MLP neurons of a small language model. Each row is named by its layer, matrix (gate and up: input weights; down: output weights) and neuron, and shows model dimensions 16-143. Each number is 200 + 40 x the weight over its row's rms, rounded and kept within 0 to 999. A neuron's up and down rows have the sign that makes its largest values positive.
After each neuron's rows, "fires on" lists the tokens most often at its 100 highest values on Wikipedia text that the model never trained on. A number after a token or word is its count.

L3.gate568,166,253,270,178,211,213,211,225,271,192,206,174,215,221,186,184,237,238,213,174,207,191,247,234,226,226,139,158,229,224,204,226,222,178,208,158,138,268,222,196,249,161,242,208,256,209,207,181,164,218,252,236,159,278,215,138,240,173,221,265,121,167,222,198,219,225,241,213,271,193,256,162,204,181,193,134,167,148,177,211,171,155,239,188,200,200,191,151,172,134,267,254,159,182,188,236,262,149,190,217,215,230,179,224,178,278,203,110,137,261,208,247,169,182,151,121,168,235,198,170,229,234,116,205,268,214,168,209
L3.up568,174,237,183,188,199,186,154,174,266,164,182,158,206,261,155,273,244,203,207,221,144,152,297,212,192,180,158,270,193,198,184,177,204,206,165,233,195,205,233,176,226,185,295,261,313,158,205,224,192,156,266,178,197,225,254,180,191,243,284,253,159,214,231,131,180,224,213,146,224,100,241,215,169,151,193,151,146,190,256,230,198,178,185,194,243,174,196,163,240,126,213,163,130,234,124,226,228,216,171,209,230,195,154,227,211,181,171,160,131,190,110,224,250,219,181,191,152,165,134,208,224,191,155,220,247,233,231,213
L3.down568,267,234,184,196,175,217,263,255,163,204,154,219,193,250,233,169,253,161,126,179,177,208,218,185,145,215,220,174,215,245,242,158,206,222,172,233,169,167,197,191,161,213,225,260,186,207,283,232,229,172,249,126,190,215,195,250,290,214,198,230,188,241,279,191,232,164,197,179,169,185,183,234,135,184,226,157,216,200,219,129,170,235,184,243,190,249,100,134,218,220,249,168,245,193,206,249,256,199,180,239,200,151,185,215,164,253,247,177,275,161,148,203,200,173,228,261,154,217,196,253,183,151,278,167,244,219,216,102
fires on: " s" 18, " B" 17, "R" 10, " the" 7, " b" 6

L5.gate621,123,139,159,188,272,192,224,222,172,227,245,234,287,162,261,193,132,229,233,198,185,262,154,249,158,248,210,101,211,198,239,240,181,232,146,224,224,193,215,249,169,206,172,203,182,133,123,164,236,183,121,240,148,246,207,195,232,210,255,168,186,247,199,182,105,173,159,206,256,217,173,232,216,154,173,177,172,228,177,204,194,245,240,197,155,223,203,210,261,202,196,225,203,181,218,199,206,224,130,282,299,173,175,153,228,153,179,206,162,218,204,235,210,107,220,159,265,232,246,212,219,124,112,224,222,214,122,202
L5.up621,159,187,147,180,308,184,257,156,193,161,272,222,257,217,237,241,136,254,219,168,213,209,118,242,188,266,196,137,181,151,200,193,180,145,155,206,219,177,205,183,176,146,196,250,218,159,148,202,208,258,164,206,149,310,151,195,261,232,227,180,222,189,223,166,143,170,173,240,225,215,184,217,159,194,229,150,205,198,167,191,178,262,208,210,168,234,214,210,250,176,152,195,174,170,259,130,258,218,183,257,281,240,205,176,248,140,179,192,232,232,212,217,182,97,210,172,249,185,222,175,182,135,227,190,172,209,206,201
L5.down621,167,222,185,180,190,155,245,182,116,128,223,295,150,261,147,126,236,194,206,218,214,115,245,93,265,134,151,223,226,281,123,203,180,234,191,182,175,149,224,240,151,194,163,240,199,251,194,220,232,163,155,263,236,186,173,192,220,172,214,181,223,183,213,240,217,151,213,184,169,186,169,215,205,176,164,165,192,201,158,248,153,174,165,186,250,229,246,219,203,182,218,166,239,141,181,212,232,186,208,185,194,201,217,206,149,220,171,87,229,262,180,206,163,205,188,265,209,160,185,219,99,144,195,180,249,231,162,202
fires on: " (" 100

L3.gate477,175,236,258,252,203,180,217,173,155,266,246,187,261,228,179,171,167,179,175,186,178,173,219,131,181,203,161,190,152,210,253,234,175,208,249,236,137,138,267,201,224,266,171,123,191,247,198,228,213,150,221,163,212,253,145,222,119,220,104,177,237,155,193,195,239,177,190,199,136,289,189,164,155,268,171,240,165,205,179,133,171,166,201,148,201,156,210,224,232,220,208,226,205,155,177,172,151,167,120,170,168,224,223,160,262,169,236,166,238,198,186,166,180,201,254,242,160,191,261,189,292,207,299,220,136,203,251,227
L3.up477,189,177,225,196,186,158,136,196,189,235,195,249,217,174,161,186,180,234,184,192,199,175,170,137,214,146,264,152,188,176,153,229,213,201,169,226,110,239,262,171,198,270,197,130,225,173,173,215,221,228,199,220,142,194,240,189,260,208,151,237,237,200,201,164,149,192,193,175,166,233,146,150,161,217,180,229,201,166,170,186,140,205,226,202,199,140,212,277,202,224,181,170,205,118,232,100,126,215,136,102,212,241,215,292,252,214,223,168,223,198,157,221,157,211,203,252,199,153,212,211,276,175,184,185,211,208,213,209
L3.down477,207,233,169,193,171,213,163,221,201,154,249,125,161,162,227,206,157,243,196,163,199,234,199,150,190,178,216,118,196,222,166,134,179,234,212,193,172,205,248,185,216,194,205,203,211,204,191,223,146,188,182,261,273,205,241,211,220,218,248,284,214,254,207,173,157,97,274,175,149,222,182,226,195,190,182,164,264,189,219,191,157,235,161,211,225,236,131,108,171,176,135,200,246,212,207,215,195,169,313,204,206,192,198,199,206,184,191,204,255,285,136,217,177,246,189,153,233,191,162,215,177,195,200,230,261,209,229,211
fires on: "stit" 15, "or" 12, "aly" 9, "ance" 6, "ard" 5, "ote" 5

L5.gate340,113,126,144,221,229,155,196,213,182,135,193,210,198,251,272,158,203,245,158,209,144,250,97,239,221,176,227,140,178,170,130,178,172,204,174,175,165,226,211,245,116,259,283,184,173,168,219,204,174,190,196,207,219,200,247,133,226,283,209,322,180,236,208,166,234,240,244,164,286,219,210,162,229,199,212,209,175,198,181,159,200,228,196,230,121,224,168,192,232,180,250,159,160,177,182,152,281,227,142,152,203,206,271,148,156,209,134,132,192,234,155,247,220,222,189,192,201,195,217,165,209,175,204,185,249,208,210,124
L5.up340,165,221,235,220,240,196,204,226,216,165,230,228,125,196,220,160,177,217,199,176,219,220,168,249,227,167,180,206,190,199,179,185,188,185,183,173,188,240,190,108,195,225,240,180,184,164,161,155,247,281,190,247,183,225,168,158,207,242,189,262,176,197,213,183,208,277,236,243,249,203,187,152,234,180,122,159,191,190,185,66,222,269,160,164,177,206,239,231,249,212,243,225,211,228,227,168,198,133,190,163,172,251,192,152,171,139,153,160,234,222,229,230,209,197,215,260,196,217,165,240,266,189,253,220,217,165,130,219
L5.down340,264,182,228,123,150,204,212,225,228,230,235,189,194,143,256,231,125,191,237,158,274,132,214,184,135,225,171,206,268,213,279,233,173,216,242,181,233,179,199,218,225,188,209,237,222,232,214,210,185,255,173,231,220,144,90,251,165,181,199,117,180,141,187,207,120,124,172,165,129,181,202,259,195,167,159,233,237,265,247,181,223,165,243,259,261,231,202,261,280,172,230,202,303,137,259,224,204,238,229,163,195,219,175,170,208,258,130,244,208,225,235,196,235,190,174,233,126,216,162,170,159,196,249,213,197,241,293,204
fires on: " (" 76, "8" 4

L3.gate35,162,212,280,203,164,178,210,204,224,206,140,170,193,154,213,235,222,178,207,213,248,152,166,186,218,195,165,147,136,199,189,242,225,241,211,160,149,260,172,238,162,129,192,242,210,209,206,159,186,261,157,210,169,276,202,221,219,188,212,199,218,194,163,224,194,172,196,248,238,252,262,204,201,176,240,184,164,191,206,269,194,198,198,200,168,181,198,219,221,172,112,192,210,233,168,299,246,182,257,220,248,189,206,167,200,239,196,145,195,183,121,229,171,288,217,217,149,238,232,170,210,307,209,200,227,138,310,218
L3.up35,205,228,160,273,179,221,237,244,259,212,245,173,267,161,227,190,202,182,242,180,155,218,164,239,247,134,127,193,250,188,151,212,169,176,155,276,178,177,225,188,124,230,196,208,147,248,185,213,241,241,219,153,194,228,185,198,182,195,169,192,167,196,156,161,245,208,298,239,182,242,224,249,183,256,238,245,284,134,240,185,193,147,219,139,192,209,192,207,199,197,198,246,164,188,299,226,248,192,232,218,164,221,198,205,183,270,171,189,173,227,153,212,176,183,204,190,195,247,138,160,253,268,167,208,194,233,271,246
L3.down35,106,183,147,206,202,221,262,232,200,194,192,209,181,257,204,166,168,226,230,163,170,208,123,217,221,237,152,204,172,223,143,172,194,207,264,57,214,192,141,231,175,270,147,242,223,210,232,224,233,263,151,244,226,237,244,217,243,209,179,213,190,199,200,149,149,287,162,189,208,223,219,222,192,145,145,210,207,136,245,177,132,175,185,157,185,146,245,194,241,200,149,171,134,161,243,230,220,197,176,223,208,176,185,210,218,167,142,194,164,195,193,115,168,158,145,205,202,230,211,135,194,225,184,199,178,201,144,253
fires on: " K" 60, "ia" 10, "K" 8, "er" 5, "ian" 5

L5.gate745,138,182,198,241,223,233,167,236,185,198,269,160,282,194,202,232,168,149,235,114,261,242,161,224,147,175,251,168,252,198,168,244,153,222,204,297,220,180,164,233,177,123,179,256,130,163,191,194,183,141,168,269,165,182,229,75,199,240,243,172,275,227,219,172,153,175,262,175,180,194,224,226,219,142,169,155,211,158,215,311,229,207,182,252,268,218,153,108,225,172,198,134,176,219,109,194,180,205,149,218,250,139,218,217,196,191,164,161,179,223,187,214,192,174,238,174,241,212,221,199,136,197,146,209,163,149,291,169
L5.up745,137,188,258,259,208,211,221,216,103,254,229,210,164,168,162,212,274,176,185,89,240,244,188,234,164,136,192,158,248,192,215,229,213,185,190,219,154,128,242,262,200,214,136,296,206,143,217,192,152,182,122,224,174,129,207,183,198,314,140,275,226,271,221,187,129,207,259,211,225,206,166,230,183,215,204,205,180,151,207,211,195,223,167,161,251,191,192,198,185,166,197,173,220,152,126,163,206,180,117,151,183,143,134,206,201,170,159,148,235,205,256,235,170,197,202,244,229,195,229,177,165,177,200,250,193,199,211,190
L5.down745,247,179,218,222,205,234,169,180,242,259,137,239,125,229,184,227,244,179,211,156,242,171,235,245,198,273,103,191,137,185,108,265,250,209,197,205,164,171,177,234,241,207,151,234,209,222,150,197,215,235,160,191,175,220,190,265,166,226,150,211,145,237,247,215,244,121,225,164,238,237,184,151,202,218,234,211,187,177,264,88,212,181,191,125,168,212,252,254,213,197,124,223,172,165,251,241,160,242,248,146,157,193,222,252,214,222,205,221,228,165,248,258,221,226,210,225,264,252,230,202,174,209,199,264,170,216,122,240
fires on: "\n" 20, " |" 17, "ography" 14, " life" 10, " career" 8

L3.gate489,184,299,189,135,155,231,174,240,240,246,216,233,206,131,162,170,202,252,186,139,290,151,229,141,202,209,185,206,237,203,245,214,176,224,192,193,173,221,193,223,197,173,164,199,267,144,203,153,82,222,245,230,206,223,158,226,216,187,219,192,225,206,166,250,188,198,218,227,224,251,213,168,192,214,126,202,193,184,172,235,236,158,235,164,161,184,179,276,176,162,168,252,257,197,235,230,192,183,161,267,281,204,192,216,167,228,311,177,207,172,233,272,250,247,188,193,115,211,285,262,222,232,244,256,235,153,184,185
L3.up489,177,204,164,108,149,172,143,184,86,180,225,178,167,153,198,222,228,212,154,165,171,243,191,238,170,268,180,214,214,149,214,211,198,185,249,139,165,268,248,218,158,164,175,230,235,126,199,209,172,216,185,231,219,203,241,212,204,223,166,290,230,170,219,288,185,174,187,195,262,232,225,159,191,213,183,138,187,196,217,211,215,162,222,227,188,270,184,204,155,146,153,329,184,130,175,182,214,238,200,222,235,183,255,249,220,264,191,164,240,196,252,259,229,205,193,219,247,210,209,220,189,226,245,191,162,210,278,150
L3.down489,219,249,203,250,219,197,214,226,234,183,211,185,194,155,195,207,216,206,210,202,244,165,288,216,256,274,215,264,228,178,203,223,222,178,178,224,220,163,176,205,263,185,169,179,175,258,226,179,202,276,193,185,153,233,187,226,191,128,223,118,221,181,186,176,197,173,150,127,191,217,148,253,232,149,168,282,231,200,258,262,193,160,220,198,193,196,173,206,241,191,291,163,219,258,216,207,184,222,175,254,200,248,200,184,215,178,233,183,227,178,252,229,274,271,135,232,195,245,201,204,190,177,218,174,223,173,180,213
fires on: "," 18, "e" 16, "ist" 10, " " 7, "t" 6, "." 5

L3.gate576,254,175,216,187,247,211,208,200,208,175,227,210,151,192,172,123,257,242,256,257,185,230,140,149,172,192,154,201,157,170,258,174,217,153,180,164,185,204,217,207,264,279,215,245,232,271,207,210,252,156,190,206,191,144,248,156,267,186,216,215,152,194,333,143,221,163,237,172,164,263,178,238,193,207,226,280,176,238,220,139,162,206,182,222,116,197,186,195,228,276,262,212,167,144,214,172,196,217,207,189,142,150,211,207,173,147,165,197,164,235,187,197,157,179,165,147,238,89,189,188,235,199,179,126,204,213,186,191
L3.up576,255,171,316,163,168,237,200,221,194,161,146,198,213,242,226,191,147,232,155,193,266,171,65,229,241,187,239,193,152,209,191,251,227,136,247,193,132,215,156,193,169,215,219,169,254,226,186,225,192,169,230,209,209,145,186,227,185,221,134,184,127,187,208,193,179,149,190,273,238,218,288,218,125,191,190,191,228,177,180,266,169,206,220,200,181,187,177,241,203,147,207,177,188,110,155,136,212,229,183,189,198,282,222,147,186,235,212,147,167,175,133,187,257,208,196,192,203,242,213,135,194,242,176,130,179,236,213,189
L3.down576,162,236,121,171,183,199,142,186,181,209,262,248,164,209,270,231,301,216,232,232,201,180,241,259,219,174,219,224,220,240,155,161,192,203,219,194,235,240,175,127,236,151,169,251,224,215,210,96,230,242,216,195,197,287,218,147,230,225,223,249,215,201,190,236,191,179,197,90,197,161,115,146,284,152,215,207,133,283,220,191,236,172,212,189,206,200,255,155,157,250,204,208,188,284,189,278,150,235,214,242,155,159,160,286,220,165,189,167,219,253,250,177,178,178,177,200,165,155,203,225,197,192,236,172,183,93,201,234
fires on: "s" 28, "es" 18, "," 13, "els" 9, "il" 7

L3.gate621,164,203,161,191,267,168,194,174,204,185,227,237,152,121,206,195,200,206,260,231,199,142,238,215,143,138,238,118,269,227,242,268,152,210,177,217,260,272,219,232,161,205,175,195,204,100,173,195,215,125,218,191,170,202,148,123,147,240,222,222,147,236,177,187,144,171,185,233,143,186,202,190,185,183,177,199,185,230,154,166,218,182,205,221,167,235,229,161,184,171,162,221,163,231,218,162,96,197,164,258,257,259,129,224,230,161,226,212,248,153,180,171,269,149,216,187,157,224,282,174,235,202,223,190,112,212,158,147
L3.up621,240,233,125,195,172,189,175,189,221,200,217,252,225,126,205,155,231,230,199,233,243,277,287,245,196,229,223,110,287,296,171,233,210,226,166,186,248,200,241,234,212,176,158,206,306,177,178,207,184,185,196,202,178,178,180,130,170,209,222,217,101,212,184,226,119,186,173,184,189,232,141,152,177,190,162,175,197,243,163,207,171,199,193,178,192,233,274,202,208,220,163,194,211,230,186,176,229,148,229,207,147,226,163,251,176,175,186,217,211,278,222,191,239,150,164,185,205,215,182,183,205,167,162,238,164,184,57,239
L3.down621,224,255,199,213,120,245,219,230,210,248,221,230,283,169,151,220,285,177,175,214,191,249,184,207,290,276,173,183,189,191,163,109,211,216,274,168,179,100,161,241,204,227,204,144,228,252,216,211,129,254,163,218,199,194,266,255,226,222,171,204,114,162,215,207,185,203,181,163,248,231,249,153,241,203,252,215,215,179,205,210,132,216,164,198,244,164,131,221,210,259,145,172,207,204,194,284,312,171,244,192,143,201,269,249,204,249,214,144,181,221,236,258,203,225,160,193,222,198,136,269,164,204,179,223,257,240,204,278
fires on: " where" 13, " when" 13, "." 11, "===" 11, " before" 10

L3.gate173,233,190,280,180,194,210,204,198,105,131,147,175,119,238,188,169,226,179,236,243,198,223,263,139,244,235,222,231,206,154,206,203,245,213,173,203,220,218,271,200,199,216,109,224,132,234,127,180,219,216,260,185,156,178,248,176,165,215,282,222,269,171,238,216,184,175,236,219,247,257,216,123,183,201,160,238,222,163,207,136,282,230,194,168,231,157,162,158,192,193,176,272,179,171,209,158,166,240,239,201,196,249,239,197,199,186,194,177,258,215,174,266,210,191,278,245,241,131,201,149,272,211,75,194,289,281,211,173
L3.up173,206,191,175,239,227,219,229,137,234,164,226,223,242,168,233,180,263,234,238,200,274,172,199,221,204,270,187,122,179,222,262,212,198,273,172,112,213,238,171,234,251,212,152,226,129,205,169,223,245,109,156,215,185,238,248,195,215,139,238,210,165,244,235,221,154,136,187,172,192,212,172,161,185,199,169,206,256,247,138,179,261,206,248,247,213,191,253,180,207,229,245,218,211,213,241,170,87,197,272,211,248,189,227,224,244,188,154,94,153,221,169,208,213,154,213,154,250,208,115,187,207,192,184,194,184,278,234,182
L3.down173,133,183,198,162,242,159,247,242,167,210,143,198,150,237,248,315,166,208,173,201,187,178,162,196,186,105,170,212,232,218,135,182,151,209,217,252,164,214,167,166,180,284,244,140,227,187,254,233,191,259,236,243,220,151,194,192,247,216,206,170,181,211,153,161,210,251,175,120,222,163,193,197,192,198,238,256,193,169,187,242,167,172,201,207,177,238,131,252,229,168,172,175,179,170,212,240,215,208,196,275,143,218,193,177,202,270,216,189,187,159,255,153,123,212,192,189,183,252,296,182,162,196,197,183,220,120,87,237
fires on: "ion" 18, "ral" 17, "ative" 9, "ted" 7, "ational" 6, "ized" 5

L5.gate710,223,196,185,215,171,251,190,255,175,233,187,162,107,145,121,267,218,144,222,223,147,230,204,194,227,257,228,200,187,189,309,169,97,149,203,197,206,163,136,235,280,85,109,189,135,237,155,209,141,244,256,167,158,184,239,203,175,155,205,154,173,164,221,222,118,177,218,276,216,196,202,248,174,183,234,259,253,192,238,230,211,175,236,198,210,93,200,231,116,141,223,183,292,181,159,184,207,199,170,194,272,197,196,184,246,232,200,224,182,202,206,186,219,162,175,194,154,206,207,221,195,224,126,163,219,251,197,171
L5.up710,243,213,224,156,195,203,166,112,186,215,224,200,202,162,163,252,183,170,166,118,251,243,138,175,151,206,126,177,217,216,178,281,194,188,189,183,154,192,189,174,165,269,221,254,192,278,120,220,192,189,251,163,203,135,268,187,207,263,181,156,211,231,218,257,168,292,200,216,178,167,157,221,146,204,255,186,252,274,179,208,141,233,205,211,171,173,171,227,158,239,208,219,227,194,146,128,169,198,153,248,223,179,210,170,182,215,150,170,184,210,216,171,182,131,199,216,149,107,223,129,205,161,218,250,172,175,218,230
L5.down710,206,197,171,170,180,149,169,170,307,251,192,144,155,253,251,201,232,232,146,208,221,189,251,194,139,181,186,204,179,224,164,240,204,303,144,163,197,186,183,232,264,238,184,214,200,211,201,282,215,135,171,196,113,203,308,136,193,169,211,162,162,169,187,199,179,220,208,205,198,247,186,155,151,171,171,106,160,160,250,152,221,176,225,289,297,288,232,204,229,165,171,190,172,200,215,255,276,207,307,167,193,196,202,218,208,188,185,161,207,227,201,204,232,233,248,212,173,179,214,229,161,192,182,169,173,179,162,212
fires on: " r" 33, " conc" 11, "l" 5, " st" 4

L3.gate482,185,178,196,222,249,160,279,258,259,181,231,187,190,143,189,171,189,171,225,185,87,203,223,223,223,170,180,201,210,188,197,174,211,130,169,205,168,226,156,216,204,201,231,201,221,167,201,188,239,192,220,184,224,224,199,189,190,174,217,206,166,234,174,223,152,231,214,165,196,215,247,159,135,225,137,174,274,200,238,262,242,182,266,197,199,143,176,166,128,185,201,264,205,222,183,170,167,156,218,205,192,248,190,204,168,144,259,202,96,169,216,221,259,253,234,150,108,200,211,214,218,229,185,176,238,244,132,171
L3.up482,229,205,128,243,188,144,206,226,234,146,244,198,92,188,235,193,242,185,187,140,98,270,228,209,192,199,221,166,199,196,281,169,177,148,148,149,206,177,178,196,226,175,185,209,266,223,265,198,186,205,233,197,164,249,189,189,213,156,171,186,128,236,141,171,163,174,168,200,179,179,236,168,118,265,182,206,279,195,210,229,195,192,170,153,194,268,217,229,193,209,200,222,177,162,268,163,287,165,205,183,152,273,204,248,168,150,248,252,110,185,219,201,235,177,145,177,168,193,163,221,171,196,215,168,244,230,132,145
L3.down482,176,224,235,242,135,162,228,252,152,181,193,230,218,244,248,215,219,198,121,227,261,262,136,182,148,234,228,157,164,204,258,183,213,204,250,205,192,127,238,182,175,176,139,202,207,200,202,191,179,249,198,236,186,174,203,217,171,167,154,212,196,136,122,206,213,77,180,257,157,179,282,168,215,204,233,227,176,159,225,193,186,197,163,160,254,283,170,196,282,173,183,205,235,150,218,213,241,246,203,155,203,208,240,158,198,165,207,208,276,200,211,228,222,189,159,204,215,272,163,182,139,227,232,172,114,319,273,166
fires on: ":" 24, " album" 15, " before" 9, "al" 8, "." 5, "ide" 5

L5.gate528,233,281,171,229,252,181,198,266,220,164,219,124,247,190,194,220,136,232,209,163,246,215,196,211,163,230,218,143,229,183,273,242,144,197,160,135,132,215,166,220,189,191,161,162,186,190,191,201,215,234,219,163,208,201,157,176,156,183,221,141,164,205,242,236,191,239,193,225,153,169,216,254,207,199,162,227,149,217,209,210,259,156,129,221,260,106,178,185,185,167,190,146,256,206,169,239,142,190,187,204,205,105,252,204,150,223,255,170,227,235,214,164,235,228,155,232,206,196,283,257,167,148,209,193,131,185,195,118
L5.up528,214,160,227,277,272,202,220,186,211,195,215,182,126,231,222,160,242,236,205,128,202,261,121,293,248,160,254,219,151,199,216,189,212,218,262,223,154,251,247,252,180,177,142,195,260,209,168,264,258,209,194,262,172,207,152,278,257,230,152,197,243,213,178,195,225,243,180,196,140,223,191,265,141,84,185,317,189,173,153,152,246,185,187,230,238,206,188,175,231,149,179,140,237,186,215,103,216,215,210,202,199,179,213,160,178,256,144,169,270,188,130,204,145,248,196,199,253,146,211,253,241,155,243,209,113,190,218,121
L5.down528,208,201,227,289,212,165,243,173,229,253,161,159,150,280,143,195,186,155,173,219,146,139,183,227,221,170,168,205,181,201,200,206,287,254,169,121,171,231,221,271,167,244,166,232,226,218,226,205,152,238,153,195,219,210,154,218,240,183,176,225,214,155,223,249,220,174,257,159,175,147,217,305,153,219,208,158,259,222,176,212,181,201,171,160,87,217,260,135,242,129,210,205,142,193,238,136,152,237,217,198,221,282,209,164,190,241,215,222,177,224,127,167,180,161,167,100,218,189,236,195,177,202,169,192,192,186,185,157
fires on: " s" 17, " an" 12, "P" 9, " se" 8, " p" 7, " cons" 6

L3.gate245,208,244,225,202,154,193,240,256,182,213,203,174,246,209,170,231,128,240,231,217,276,175,135,214,209,150,210,206,161,147,241,244,131,181,188,194,232,168,155,168,244,256,170,276,159,214,115,196,204,159,211,167,173,223,198,182,165,262,171,187,196,177,224,215,174,233,207,287,195,227,216,205,140,206,165,252,188,181,236,184,183,120,199,178,230,216,194,171,237,224,270,151,256,281,186,187,186,205,181,255,218,253,194,137,219,190,286,218,146,227,200,133,246,241,195,136,142,199,258,200,192,242,185,189,133,192,205,261
L3.up245,214,232,189,197,272,181,241,205,249,163,146,201,270,247,151,303,259,177,152,243,187,169,236,133,170,189,236,227,249,180,185,131,222,180,187,239,213,200,173,179,149,220,235,243,202,255,232,212,237,156,255,183,261,183,191,182,230,146,258,189,197,178,220,282,204,202,185,190,97,257,210,217,221,122,236,222,220,217,215,172,204,185,218,234,232,254,228,178,190,211,186,158,189,195,222,169,177,273,207,154,166,216,172,191,197,169,217,218,132,181,117,213,255,240,211,166,160,212,134,192,223,127,198,196,256,226,243,241
L3.down245,193,234,163,231,199,210,244,166,123,189,231,239,280,211,248,163,173,203,229,199,240,173,214,186,165,180,186,175,209,253,171,192,183,166,273,242,183,194,151,245,158,248,256,223,252,235,176,165,201,166,135,325,292,90,186,131,252,212,281,220,227,202,219,197,245,182,149,166,85,159,230,182,205,141,215,206,246,239,198,120,232,193,177,160,231,253,251,134,172,210,218,187,194,223,163,220,314,172,193,128,200,219,215,236,216,165,200,168,173,207,215,201,245,183,153,151,158,199,155,127,193,149,223,236,291,208,206,191
fires on: "us" 36, "in" 8, "is" 7, "a" 6, "rid" 6, "ens" 5

L3.gate362,229,285,226,215,195,176,193,232,218,147,235,226,286,182,243,120,241,242,240,145,204,200,124,191,207,137,146,132,160,193,173,296,201,162,195,121,192,229,176,231,171,220,245,215,262,210,187,205,184,220,168,247,299,174,153,125,209,205,209,169,50,240,193,233,249,226,140,188,204,176,208,219,183,179,241,270,243,177,198,185,108,186,227,238,153,206,197,208,135,238,140,198,246,198,186,218,247,180,205,194,220,180,212,214,143,190,193,188,134,206,179,231,237,142,235,188,167,170,169,224,195,229,215,188,237,112,202,171
L3.up362,236,265,183,175,182,171,200,201,238,218,224,216,207,162,252,230,171,225,299,175,175,157,148,206,194,177,201,196,193,167,177,181,183,183,207,149,188,245,154,232,196,186,271,234,222,237,98,189,161,226,207,274,195,209,160,125,192,151,189,143,149,230,161,255,171,184,241,260,246,132,240,222,146,205,240,211,218,208,255,208,191,191,282,271,208,225,184,103,69,163,220,238,268,241,160,275,294,176,183,207,228,232,154,246,179,230,160,205,130,247,170,176,179,175,230,171,217,208,184,186,221,228,272,221,221,191,227,159
L3.down362,175,222,229,235,226,179,185,234,192,136,217,208,258,241,146,123,202,235,174,191,167,227,135,209,181,177,135,238,220,165,135,156,199,142,193,164,244,200,195,300,136,224,170,191,291,157,236,192,222,206,181,190,253,263,196,239,259,160,192,226,134,154,190,135,215,186,117,234,123,157,224,167,177,178,187,182,221,115,218,179,137,211,185,191,201,265,181,320,252,264,118,264,132,214,184,147,193,181,248,216,247,129,234,181,215,143,300,191,220,121,126,205,234,168,155,232,142,193,225,222,210,192,173,172,143,187,185,222
fires on: "ing" 25, "er" 19, "ian" 12, "i" 9, "es" 6, "ial" 5

L5.gate5,123,190,163,216,209,207,255,195,162,188,203,193,302,266,224,205,253,174,194,131,235,234,209,206,252,148,173,156,166,219,206,284,152,195,176,230,236,224,165,209,229,184,172,246,198,266,164,138,175,128,212,243,131,259,258,180,213,187,210,186,246,192,255,164,201,240,224,239,174,156,171,270,241,193,207,262,144,197,275,215,208,194,172,196,234,160,118,197,163,201,226,143,258,157,170,234,210,130,133,180,271,206,161,240,211,182,202,286,201,203,172,200,207,193,144,229,172,146,244,194,144,200,181,214,210,156,222,225
L5.up5,170,126,160,175,195,193,141,164,128,181,190,201,259,269,199,185,268,157,178,91,215,285,217,144,248,207,215,161,206,235,184,274,185,235,196,214,239,193,214,227,193,181,170,236,226,204,206,190,248,167,214,210,157,235,195,175,204,259,274,138,231,194,240,141,226,167,252,198,137,123,171,267,219,110,225,211,108,260,189,214,178,231,135,215,184,212,165,164,203,151,252,177,223,88,230,183,200,88,94,242,246,233,214,238,146,193,139,265,150,211,178,214,163,136,167,267,178,161,169,181,115,192,132,239,198,304,214,202
L5.down5,228,195,205,235,264,187,147,211,223,183,152,212,165,180,214,192,215,125,225,256,244,204,189,123,91,231,204,151,222,150,141,166,207,199,163,218,242,155,252,156,141,110,257,181,211,141,228,216,216,241,171,200,253,173,197,235,176,201,176,203,210,206,110,181,173,156,178,268,197,183,252,217,207,143,211,157,193,209,182,233,266,282,228,169,176,226,246,205,208,206,155,266,214,210,222,158,218,184,200,186,178,234,247,157,178,170,87,219,180,184,221,193,166,201,287,256,211,223,171,232,168,147,216,208,145,322,268,193
fires on: " |" 80, "\n" 7, "0" 5

L3.gate437,197,247,244,196,204,203,213,153,146,157,203,171,253,192,209,240,234,165,203,200,185,172,176,215,187,208,344,224,201,165,258,194,222,121,261,172,224,186,166,179,161,307,226,193,170,130,175,208,272,151,176,154,198,242,127,202,197,194,222,175,177,217,300,179,208,191,209,305,196,249,165,199,199,172,219,208,137,182,212,228,188,213,206,256,172,211,174,219,263,196,277,244,125,152,163,234,192,240,116,249,257,233,248,222,295,168,179,177,251,231,175,175,204,225,199,185,266,223,249,226,217,188,234,186,208,250,261,245
L3.up437,198,212,253,204,179,204,187,196,169,141,153,220,259,153,150,236,233,215,159,242,214,202,200,222,244,242,215,275,219,223,192,189,272,161,232,280,207,209,131,159,228,241,192,187,258,167,193,202,288,198,141,210,222,170,132,211,162,252,190,191,236,134,164,263,227,116,154,243,148,303,185,261,187,200,217,258,204,186,212,202,259,177,239,213,199,195,217,242,281,207,171,206,239,150,194,154,207,226,210,234,162,354,202,169,191,207,145,206,240,162,194,238,128,244,209,205,247,215,187,173,296,226,122,165,232,172,236,218
L3.down437,202,164,230,203,186,183,204,180,124,194,223,226,232,184,188,162,220,231,210,222,196,214,203,196,171,169,137,233,167,238,200,213,202,221,262,294,193,205,144,181,163,209,213,242,205,217,173,269,218,198,243,232,225,137,172,231,177,245,155,215,240,174,195,161,171,186,230,133,187,261,206,270,179,247,244,259,266,198,297,184,213,162,208,171,251,242,246,170,224,160,152,139,286,151,194,207,241,258,240,110,127,257,176,160,170,173,174,250,181,181,146,173,142,245,209,189,181,169,137,233,242,141,173,192,133,154,208,190
fires on: "st" 23, "s" 22, "ten" 15, "ium" 5